Part of a small language model's weights: vocabulary 4096.
MLP neurons of a small language model. Each row is named by its layer, matrix (gate and up: input weights) and neuron, and shows model dimensions 144-207. Each number is 50 + 10 x the weight over its row's rms, rounded and kept within 0 to 99. A neuron's up and down rows have the sign that makes its largest values positive.
Before each neuron's rows, "fires after" lists the tokens most often just before its 100 highest values on Wikipedia text that the model never trained on. A number after a token or word is its count.

fires after: "m" 14, "in " 12, "the " 11, "M" 9, "B" 6
L4.gate81:49 65 58 53 59 60 45 32 23 66 44 47 69 62 46 40 42 46 41 52 56 41 61 63 46 37 67 48 35 61 54 50 55 57 50 46 62 42 53 47 38 41 53 51 54 38 42 46 44 64 51 62 51 56 51 47 58 37 45 67 42 42 39 64
L4.up81:62 52 65 78 56 58 71 60 38 51 40 71 45 46 62 60 54 53 64 45 55 39 58 49 50 46 70 47 47 45 60 42 62 49 44 52 32 44 66 48 41 53 48 43 56 55 68 54 76 43 57 58 48 49 53 50 35 43 54 62 50 70 39 34

fires after: "| " 32, "S" 23, "; " 11, "L" 4, "G" 4
L3.gate336:52 54 51 44 33 49 30 54 46 51 58 55 58 41 56 37 53 42 49 46 40 31 44 31 44 60 51 55 46 41 63 69 50 51 34 39 50 54 60 50 47 57 53 62 57 30 50 43 60 49 47 45 52 50 44 27 50 51 41 53 32 50 33 39
L3.up336:58 46 57 52 29 43 35 54 42 43 39 40 37 45 70 40 44 51 59 23 20 46 56 47 38 52 45 47 45 52 72 46 60 37 55 40 56 59 48 43 58 58 58 49 46 38 51 35 50 61 53 57 54 27 31 45 62 60 49 49 38 51 38 38

fires after: "in" 21, "In" 15, "Ar" 7, "ar" 7, "on" 5, "af" 5
L6.gate203:38 34 55 43 40 45 49 65 52 55 54 42 49 39 55 33 40 48 57 50 51 65 47 45 59 77 56 36 51 45 41 62 45 41 54 49 40 41 53 56 54 50 24 39 76 48 56 53 56 32 59 52 48 51 23 63 51 48 67 43 56 78 47 52
L6.up203:43 31 48 53 47 55 47 44 58 41 47 58 51 42 35 50 65 54 53 53 58 69 69 77 60 63 46 53 36 53 45 63 53 49 49 58 58 38 48 48 47 53 36 59 60 46 39 36 70 50 64 58 62 55 40 59 43 47 54 40 45 55 48 36

fires after: "| " 42, "E" 6, "==" 5, "W" 4, "Early " 4
L8.gate145:56 58 45 41 36 71 62 56 58 42 21 53 41 54 61 53 41 20 56 40 49 52 64 38 56 47 54 58 62 36 41 32 47 53 46 42 41 45 59 47 32 31 46 51 59 49 52 41 57 61 36 46 38 44 65 74 46 58 35 44 44 55 51 42
L8.up145:58 51 48 50 54 48 55 62 44 68 24 49 51 50 59 67 37 53 37 40 60 42 57 40 37 35 54 56 55 43 56 51 52 51 53 38 49 42 46 49 45 30 50 62 47 43 49 37 58 62 25 44 32 53 56 63 45 59 31 35 48 57 38 44

fires after: "H" 32, "L" 21, "h" 9, "d" 7, "For" 4
L4.gate77:45 41 44 32 48 54 57 69 53 65 48 41 53 60 50 43 64 52 50 48 43 42 35 52 50 56 37 60 43 48 44 43 46 56 59 42 52 44 40 49 36 65 57 53 34 66 38 43 75 60 59 21 60 47 65 64 26 60 52 59 61 48 56 47
L4.up77:41 25 67 54 47 64 53 42 64 21 40 45 44 46 47 31 47 54 61 51 55 63 50 58 57 48 44 50 50 51 44 35 43 59 49 52 48 62 42 50 35 60 55 54 40 47 66 50 64 56 62 46 51 58 56 38 48 68 52 29 24 45 53 39

fires after: "F" 18, "f" 14, "S" 10, "P" 8, "a " 7, "N" 6
L6.gate402:49 51 54 36 49 46 38 60 53 62 48 31 46 52 37 39 58 38 42 55 53 55 48 37 53 39 69 45 62 63 27 40 52 35 41 46 56 44 43 67 38 53 42 50 64 72 61 37 52 45 49 39 40 55 44 34 71 60 50 42 48 56 45 51
L6.up402:47 63 45 38 43 62 50 49 49 51 51 55 46 56 63 64 64 46 61 56 52 52 36 50 34 63 75 48 55 62 55 53 54 53 43 47 37 47 53 52 38 57 46 69 60 50 60 65 29 41 59 38 67 40 50 63 63 61 44 55 61 56 61 47

fires after: "'" 19, "of " 13, ", " 12, "as " 8, "was " 5
L10.gate485:65 53 37 44 51 59 39 55 58 43 46 45 54 57 70 49 61 46 58 54 63 50 58 43 57 46 47 57 60 50 56 48 50 55 46 50 48 58 53 68 50 47 47 51 63 68 42 53 42 55 43 50 50 40 42 61 60 60 54 52 49 27 41 75
L10.up485:71 31 55 45 48 34 54 57 53 49 47 42 37 36 48 53 41 50 42 60 37 53 56 35 49 37 61 50 41 39 47 63 53 38 55 51 30 41 54 59 59 47 55 64 65 41 49 38 53 46 47 45 56 63 32 43 41 70 49 62 60 42 40 45

fires after: "Mar" 14, "R" 11, "E" 9, "C" 6, "st" 6, "Sh" 6
L4.gate314:33 60 46 40 40 56 58 45 48 57 57 53 60 61 47 40 40 58 35 61 60 34 43 53 42 49 49 58 37 55 61 47 49 66 51 37 50 46 48 43 46 67 49 60 56 44 52 57 62 48 45 47 63 46 40 44 62 59 44 64 49 71 58 51
L4.up314:53 38 34 41 57 36 36 64 45 53 57 45 52 49 58 45 46 45 53 46 49 55 30 54 57 56 38 52 37 44 38 46 54 34 57 66 47 46 55 59 41 51 51 62 49 69 49 47 62 46 32 33 38 52 54 39 46 59 53 69 57 47 37 51

fires after: "| " 69, "\n\n" 27, "fe" 4
L6.gate508:36 36 51 41 43 55 52 50 60 61 33 51 57 77 72 52 41 38 63 53 48 39 82 35 47 34 27 44 56 47 63 22 61 46 54 54 51 50 44 51 53 46 64 41 54 41 59 52 48 40 37 43 64 48 43 49 49 33 52 53 51 30 56 62
L6.up508:42 53 48 36 47 56 67 48 52 50 56 56 35 61 51 32 68 44 64 52 46 39 55 47 43 48 54 48 57 38 46 53 56 54 35 59 47 49 53 37 47 38 54 44 59 51 58 53 59 33 40 46 49 65 39 45 58 53 36 61 33 59 53 47

fires after: "| " 41, "P" 5, "±" 4
L10.gate535:55 31 45 58 35 57 58 40 46 48 37 62 49 45 53 50 36 30 39 42 40 61 49 48 46 42 54 41 42 43 51 32 55 55 46 48 44 61 53 23 37 33 50 52 52 57 46 64 61 70 59 60 47 43 46 46 58 47 52 40 51 50 60 53
L10.up535:44 61 49 35 30 63 52 49 53 63 54 50 47 66 45 75 40 44 60 64 52 60 36 43 51 51 55 53 51 40 46 56 49 76 33 47 51 39 37 45 41 40 57 35 31 52 48 47 81 49 56 60 51 48 40 42 79 58 46 37 57 61 65 57

fires after: "on " 29, "On " 17, "| " 9, ": " 6, "the " 5, "L" 4
L12.gate209:45 57 67 39 51 49 48 67 35 28 73 65 52 42 48 41 46 55 36 45 62 48 64 42 49 31 53 56 46 43 56 58 42 37 56 41 46 65 51 45 56 39 37 52 42 49 47 80 64 37 48 32 51 57 31 66 54 49 47 35 35 48 46 50
L12.up209:40 31 49 32 42 47 55 57 42 65 42 47 44 38 43 54 53 48 55 38 68 54 61 16 46 39 56 49 43 60 54 61 38 69 53 71 42 49 51 49 36 52 45 59 56 37 59 58 62 45 45 43 46 59 49 52 65 44 57 49 64 49 55 55

fires after: "f" 31, "F" 25, "m" 7, "con" 4
L6.gate145:45 43 51 57 59 30 56 32 53 44 48 51 54 50 43 52 44 43 43 57 43 50 73 48 43 50 43 57 27 55 45 39 52 78 50 39 46 59 53 50 32 46 48 51 60 70 51 46 57 57 57 39 49 47 44 44 42 64 59 52 44 56 53 48
L6.up145:76 56 33 51 37 32 54 50 47 68 47 62 48 49 58 50 53 38 58 41 48 50 45 56 66 48 64 45 47 30 55 71 60 55 47 30 38 44 56 55 33 48 45 49 41 51 59 31 40 47 75 37 54 32 28 50 51 58 58 45 35 44 67 49

fires after: "| " 24, "." 8, ". " 7, "s " 5, ":" 5, "9" 4
L2.gate245:57 43 52 36 51 61 59 49 50 54 38 45 40 38 40 61 19 55 48 47 52 41 49 36 59 50 52 36 46 47 52 53 40 57 56 55 42 46 56 50 32 57 51 59 18 51 48 44 53 57 45 37 44 36 53 39 62 49 36 30 57 56 65 42
L2.up245:46 45 44 59 61 48 48 58 56 48 59 48 50 51 56 44 37 54 44 57 69 63 53 42 51 49 50 58 58 59 53 34 28 40 57 34 42 35 48 54 40 53 58 20 46 61 44 51 61 70 48 24 40 43 46 37 46 49 45 44 64 59 69 49

fires after: "M" 31, "m" 23, "B" 7, "b" 5
L6.gate545:61 63 37 54 49 52 46 34 44 49 48 44 45 61 72 43 45 37 67 41 49 40 60 51 63 44 55 41 44 40 60 52 38 68 52 56 67 54 65 47 37 56 56 40 44 53 39 39 45 28 40 30 41 44 56 57 57 39 28 57 56 52 51 59
L6.up545:47 61 62 57 64 52 62 56 53 54 52 37 65 35 38 60 41 37 50 65 67 48 41 55 42 50 63 55 36 49 56 47 49 48 53 49 55 57 44 37 30 48 42 60 61 41 45 44 54 59 44 72 48 32 46 56 53 48 42 43 45 46 42 46

fires after: "| " 67, "the " 4
L6.gate452:44 53 58 54 37 50 44 48 46 40 41 64 50 45 38 47 49 28 44 64 56 59 36 61 50 63 57 35 28 37 30 47 58 52 14 60 52 65 59 65 46 52 64 47 34 59 37 53 46 51 50 43 59 61 51 54 57 75 64 54 38 47 48 62
L6.up452:61 58 50 44 28 41 40 50 40 49 34 58 47 55 30 37 67 42 42 29 36 60 51 49 57 55 42 29 33 37 46 36 57 54 27 71 63 69 57 63 52 25 60 34 52 48 40 51 44 45 57 54 42 56 53 57 45 58 56 58 44 61 49 54

fires after: "| " 35, "." 12, "== " 4
L10.gate182:53 57 58 53 40 49 47 80 57 53 37 57 35 51 46 53 56 56 49 48 64 66 46 42 57 71 65 39 42 57 49 47 48 52 44 47 57 68 49 57 32 45 38 47 47 66 57 72 72 48 51 50 36 40 34 56 50 49 49 55 47 49 46 42
L10.up182:67 57 59 59 49 37 41 60 52 51 51 38 52 56 39 53 58 62 42 42 67 43 63 46 51 86 47 49 50 41 37 69 47 58 44 55 58 59 35 53 49 54 37 57 56 50 39 59 52 52 43 40 43 58 53 28 71 41 50 61 58 45 35 63

fires after: "is " 33, "was " 11, ", " 9, "an" 8, "the " 5
L11.gate239:63 71 44 53 42 49 52 45 52 44 59 22 45 44 46 38 41 44 57 51 61 46 58 56 47 57 45 20 53 51 58 44 43 47 54 46 47 47 50 59 56 44 52 55 26 42 37 60 69 32 67 47 50 41 48 46 56 53 66 58 51 40 68 55
L11.up239:53 36 51 48 60 27 58 50 33 51 44 49 39 63 53 42 41 60 46 48 62 54 45 63 45 56 66 41 31 55 54 56 36 60 39 45 31 43 52 53 60 70 54 52 52 52 53 54 78 33 50 42 47 53 43 58 62 38 47 56 63 43 51 71

fires after: "\n\n" 51, "\n" 6, "| " 4
L6.gate493:70 52 50 49 33 51 63 57 56 46 35 50 57 60 75 54 56 35 60 49 41 54 72 58 38 53 57 36 53 51 57 54 48 49 56 36 62 45 60 70 62 50 59 39 64 55 58 55 59 55 56 62 55 45 48 48 62 52 37 52 45 39 56 62
L6.up493:55 57 54 40 29 73 64 50 56 30 45 48 46 56 53 48 59 40 56 50 63 52 60 52 60 39 33 46 45 47 53 45 42 47 41 64 65 50 50 44 60 62 53 39 60 48 47 59 38 50 52 75 61 53 55 46 61 23 44 51 54 61 82 56

fires after: "H" 16, "E" 14, "M" 13, "W" 10, "L" 6, "as " 4
L4.gate142:53 45 40 34 56 46 48 54 49 36 42 49 33 70 35 46 50 41 41 49 39 48 42 59 45 40 45 56 48 43 52 42 58 45 67 48 42 48 53 46 46 54 51 45 60 53 36 71 55 43 46 39 67 53 45 67 55 68 53 53 29 49 72 51
L4.up142:57 50 52 47 46 75 42 52 40 45 57 62 59 50 40 50 46 47 39 48 49 45 47 42 47 43 57 44 54 73 59 58 66 52 38 49 55 63 58 62 53 29 56 42 36 51 57 71 69 63 41 59 50 63 66 53 51 64 40 32 73 42 62 47

fires after: "| " 28, "- " 14, "and " 7, ", " 6, "US " 5, ": " 5
L12.gate413:40 52 65 69 53 39 60 35 45 56 50 54 42 61 49 50 52 45 53 47 34 47 59 48 66 40 56 27 32 35 70 63 39 61 57 58 40 53 62 72 60 41 66 60 48 64 45 40 63 45 54 49 36 42 36 52 23 50 60 36 57 31 60 58
L12.up413:53 44 71 59 50 57 49 34 43 25 62 69 66 61 44 50 58 77 40 63 42 50 56 41 57 63 57 35 63 50 63 44 46 36 52 48 57 37 51 45 60 45 44 54 51 65 39 33 48 71 71 46 44 34 59 45 31 52 41 61 43 40 58 43

fires after: "sp" 18, "For" 11, "Sp" 8, "Cl" 6, "sl" 5, "h" 5
L8.gate217:63 55 42 47 44 64 50 53 44 33 63 48 69 31 46 46 32 43 51 41 59 51 57 52 57 51 57 77 40 31 54 64 45 63 50 48 60 65 60 52 58 69 53 48 48 50 51 52 81 60 51 34 53 59 49 34 44 35 56 59 39 35 43 59
L8.up217:65 54 63 58 41 70 37 55 51 36 44 37 63 34 46 43 44 68 42 47 37 60 48 45 36 64 53 54 56 59 52 65 40 52 42 63 58 53 31 52 70 46 57 58 49 30 46 43 63 53 66 58 57 60 40 53 49 49 51 53 42 38 43 54